Weights of a small GPT-style language model, trained from scratch on English Wikipedia.
Size: width 512, vocabulary 50257.
MLP neurons of a small language model. Each row is named by its layer, matrix (up: input weights) and neuron, and shows model dimensions 421-484. Each number is 200 + 40 x the weight over its row's rms, rounded and kept within 0 to 999.
A block is one neuron, or neurons of one layer that tend to fire together. Before each block is what it responds to, as a language model described it from the Wikipedia text at the highest values.

Mainly and (also or, commas, which) right after a noun phrase, joining it to a parallel item, e.g. textures and vocals, defects or vulnerabilities.
L4.up280,256,184,247,231,258,169,160,142,358,275,173,248,134,267,181,278,273,161,159,225,204,192,181,231,144,178,122,113,157,191,168,189,199,194,187,193,260,176,276,226,250,214,200,203,178,208,256,207,184,160,256,230,217,257,207,181,157,238,269,184,233,171,160,219
L4.up452,318,157,251,214,215,151,182,230,236,218,267,215,170,278,176,250,172,224,250,254,214,202,189,175,218,207,134,202,229,188,209,249,140,205,194,249,199,189,169,207,187,223,201,173,125,203,223,224,261,188,209,250,200,142,191,188,155,268,235,65,192,182,235,168
L4.up747,227,108,230,127,69,105,139,207,252,269,187,144,270,190,137,180,168,165,228,143,225,258,192,157,154,173,180,150,176,201,212,159,216,192,178,223,196,152,288,191,167,288,291,153,216,203,246,196,200,189,169,168,241,153,170,180,164,237,177,250,112,186,189,177
L4.up1303,193,203,257,208,203,234,174,161,208,241,251,230,213,265,210,237,267,134,196,221,214,136,196,168,195,261,114,106,159,200,250,244,136,192,163,224,107,180,252,122,231,167,237,217,117,235,181,229,163,137,240,170,167,175,196,181,184,150,242,145,111,238,177,164
L4.up1629,223,212,176,197,124,219,172,219,221,279,179,140,179,289,235,222,307,164,131,163,193,201,193,139,235,164,98,157,163,206,156,236,167,216,245,253,155,122,197,219,188,194,191,258,197,208,322,187,188,119,231,209,199,152,262,204,119,210,268,185,164,205,212,224
L4.up2741,227,203,175,218,223,207,204,268,233,242,171,218,217,261,205,220,227,190,215,200,181,238,204,168,217,232,143,150,207,199,190,293,139,238,225,176,206,149,247,286,217,175,143,164,145,177,218,209,146,163,154,253,184,152,181,176,147,314,255,118,189,185,181,184
L4.up2951,220,228,190,260,272,193,162,253,183,233,181,225,264,245,178,220,203,186,181,231,224,232,212,113,215,128,214,184,127,218,261,216,214,200,207,221,241,204,203,217,211,204,182,222,148,164,235,234,239,190,196,231,282,153,284,184,150,218,217,164,217,159,190,129
L4.up4048,253,218,239,230,252,185,208,244,237,246,244,216,208,290,168,229,211,201,202,278,214,272,259,156,173,155,239,173,176,216,190,240,214,234,174,242,164,173,208,187,215,141,214,217,190,136,175,206,207,192,226,194,239,211,184,174,167,214,226,138,177,123,207,162

Words opening a new clause right after a verb or comma: "that" after believed/said/noted, or "initially", "usually", "but", "when".
L2.up117,186,165,216,181,152,154,208,246,226,209,196,211,190,220,232,236,245,117,155,107,224,259,171,188,174,164,231,200,161,215,195,187,166,235,198,212,215,180,195,162,160,221,94,181,131,229,208,130,246,232,194,203,223,116,170,228,195,206,198,158,185,244,189,208
L2.up805,137,213,232,230,107,163,161,265,278,187,229,202,192,219,172,252,260,157,144,232,184,212,202,213,227,221,258,148,213,219,223,224,191,193,199,232,242,168,197,217,243,217,170,205,143,156,204,129,245,155,201,209,198,108,146,210,216,192,207,185,185,254,198,179
L2.up1548,226,151,241,240,179,226,171,173,340,146,246,162,204,234,144,231,192,210,199,168,215,147,267,146,190,155,207,176,188,169,175,154,184,232,186,157,210,225,274,266,221,197,240,169,218,94,220,151,193,225,266,262,268,169,165,202,175,169,193,167,200,221,193,245
L2.up2002,265,177,257,212,225,174,175,256,206,213,292,231,161,298,162,198,230,193,160,173,212,262,258,200,169,230,189,209,121,160,181,198,145,146,172,209,169,154,155,159,120,205,165,190,101,182,229,152,238,201,173,213,196,201,181,221,234,141,222,163,167,203,103,234
L2.up2145,131,261,283,222,185,125,176,109,202,203,194,195,211,252,178,202,230,145,145,199,180,192,179,254,228,185,220,134,191,224,197,233,171,252,254,263,161,144,152,155,138,218,173,178,211,205,249,192,219,144,193,209,217,170,217,198,232,132,160,222,184,211,176,169
L2.up2966,208,181,240,233,185,177,170,193,238,299,217,248,212,221,145,252,236,138,109,185,154,262,223,221,211,206,254,191,186,268,200,228,137,137,152,196,160,193,211,206,160,191,277,170,160,207,236,158,251,206,206,189,121,105,217,196,193,116,216,121,163,149,177,227
L2.up2994,170,200,272,224,177,179,191,236,239,252,214,171,230,203,131,211,262,157,178,151,186,221,284,216,224,268,240,217,166,199,173,197,213,195,205,176,198,241,161,243,183,199,182,207,188,182,245,226,220,242,91,191,169,202,234,229,166,194,225,231,196,219,159,229
L2.up3124,199,260,287,175,163,197,176,236,197,165,228,240,145,192,153,181,199,177,162,223,171,204,225,208,225,249,232,182,135,198,178,198,151,165,193,194,239,239,230,207,197,192,231,140,192,181,226,143,249,186,181,243,241,117,224,243,198,194,235,182,229,244,225,184

The connecting word in year spans such as from 1981 to 1987 or between 1968 and 1992, and century prefix pieces of years like 201, 199, 191.
L4.up162,156,197,175,158,185,187,181,180,221,190,196,235,181,157,166,169,250,167,179,188,216,191,205,214,161,159,267,173,182,201,250,233,117,170,244,222,281,211,200,173,198,229,188,214,205,156,117,208,160,205,281,174,140,171,216,173,197,223,269,227,218,246,123,135
L4.up1326,195,215,225,170,204,139,248,155,224,201,207,175,143,280,203,183,209,199,209,223,198,209,228,113,219,173,255,199,154,213,157,218,195,172,215,268,255,141,145,193,172,213,167,218,193,118,174,224,249,234,167,244,182,237,207,217,208,177,194,262,212,205,176,188
L4.up1751,277,160,231,270,228,152,152,211,243,166,220,269,204,262,159,177,219,175,182,281,232,160,191,220,219,175,261,158,213,224,173,188,196,204,145,205,183,186,194,207,183,244,193,180,191,221,256,129,247,161,241,227,245,173,184,224,168,229,229,151,209,157,217,214
L4.up2702,305,258,218,234,236,260,185,226,192,194,211,190,162,213,263,222,143,217,213,140,174,209,154,172,208,150,196,251,123,256,209,236,180,225,179,195,263,193,184,231,241,149,115,173,190,121,221,197,285,181,177,196,222,198,167,195,182,215,218,244,188,196,236,177
L4.up2943,253,117,235,146,182,168,189,223,147,198,202,208,234,152,219,175,135,230,142,205,254,128,184,184,246,176,249,197,207,205,117,213,182,83,218,259,288,185,184,176,189,219,153,199,204,223,205,193,341,224,189,234,234,173,211,231,240,235,188,215,185,177,210,166
L4.up3386,211,205,219,130,227,178,139,204,236,147,253,162,149,256,235,257,132,201,234,199,158,162,218,165,192,233,222,190,173,262,150,213,212,181,211,188,183,190,231,267,180,227,224,199,211,207,207,189,301,228,245,266,272,189,220,193,221,202,213,184,224,111,268,252
L4.up3678,233,228,254,215,162,197,180,130,203,187,233,174,156,230,133,193,232,257,234,242,206,141,223,186,226,233,171,234,168,201,191,283,153,254,153,172,214,201,279,199,186,256,183,263,244,146,128,266,170,245,163,224,209,157,210,215,267,193,152,117,244,185,261,210
L4.up3925,222,245,161,142,242,180,161,226,153,194,198,156,161,202,229,190,204,220,181,163,276,244,215,231,267,191,258,251,222,217,174,261,171,232,134,198,144,221,195,178,191,205,203,236,260,195,162,110,195,201,208,185,202,250,177,186,252,229,180,264,204,150,199,226

Tokens in date and time-span expressions that come right before a number, such as to in "from 1945 to 1948", the comma in "November 25, 2003", "In 200…", month names and table separators.
L5.up1768,210,202,214,125,230,199,188,191,134,135,203,213,198,230,255,206,156,231,160,200,212,158,199,211,285,182,193,152,202,206,127,192,194,224,149,203,230,207,269,172,267,261,223,223,205,165,247,169,247,256,223,248,187,267,215,208,207,227,142,249,206,108,244,189

The leading three-digit piece of a four-digit year (201, 199, 195) after a space, parenthesis or dash in dates, e.g. "In 2010", "(1928–2014)".
L2.up682,238,169,206,127,175,218,176,183,239,249,162,283,175,214,242,258,219,160,228,212,238,191,172,202,253,139,184,146,198,166,167,249,197,228,247,205,285,186,246,237,231,246,245,158,144,215,220,265,244,177,220,156,141,119,240,225,207,188,184,198,176,186,175,226
L2.up1492,163,173,212,165,221,188,181,162,257,143,217,224,261,234,241,233,257,216,220,201,225,148,196,141,321,214,152,227,191,255,137,194,216,190,194,178,332,181,235,235,246,265,179,190,201,219,237,237,239,208,258,220,202,176,198,178,138,218,194,258,139,153,259,185
L2.up1739,283,187,245,236,219,154,185,264,207,184,273,257,133,290,183,258,227,237,175,204,214,176,218,154,160,188,164,165,158,155,102,217,245,228,189,250,200,216,185,241,127,222,260,191,195,173,166,252,207,179,190,211,235,204,214,236,197,220,155,210,158,162,173,204
L2.up1900,202,155,208,172,183,158,226,220,228,210,239,180,182,189,121,175,192,217,217,270,217,171,217,157,206,237,183,208,243,196,234,220,188,182,231,260,184,146,255,240,180,187,275,198,266,184,226,201,238,156,232,235,166,121,206,183,146,137,157,120,204,188,202,271
L2.up2521,228,150,232,96,153,125,171,227,278,178,126,256,164,176,261,211,239,196,237,185,224,144,251,227,167,166,163,243,196,199,196,229,209,222,255,159,238,225,282,195,195,235,215,241,167,158,240,172,255,187,178,173,209,189,161,196,195,204,208,208,197,216,187,223
L2.up2602,133,128,239,166,186,162,216,218,175,217,258,246,223,211,230,245,261,189,174,188,192,188,171,201,212,213,141,172,175,203,160,178,161,172,293,192,231,185,206,213,158,203,203,180,202,211,208,155,167,151,265,335,201,156,196,192,240,188,196,237,193,158,192,237
L2.up3120,237,191,238,137,234,234,123,186,188,224,198,276,186,234,227,217,203,254,109,133,227,195,256,262,162,129,179,143,234,208,177,236,128,197,227,209,256,226,206,246,201,202,186,177,171,179,225,178,297,227,210,173,244,203,193,187,180,165,136,109,212,178,188,225
L2.up3199,152,207,160,194,198,201,181,183,211,137,217,273,179,247,208,289,208,135,186,332,258,181,156,233,225,206,277,175,227,235,219,192,175,231,211,137,219,240,211,193,132,257,229,196,141,203,207,206,184,174,165,215,239,248,249,219,217,156,218,169,177,121,199,189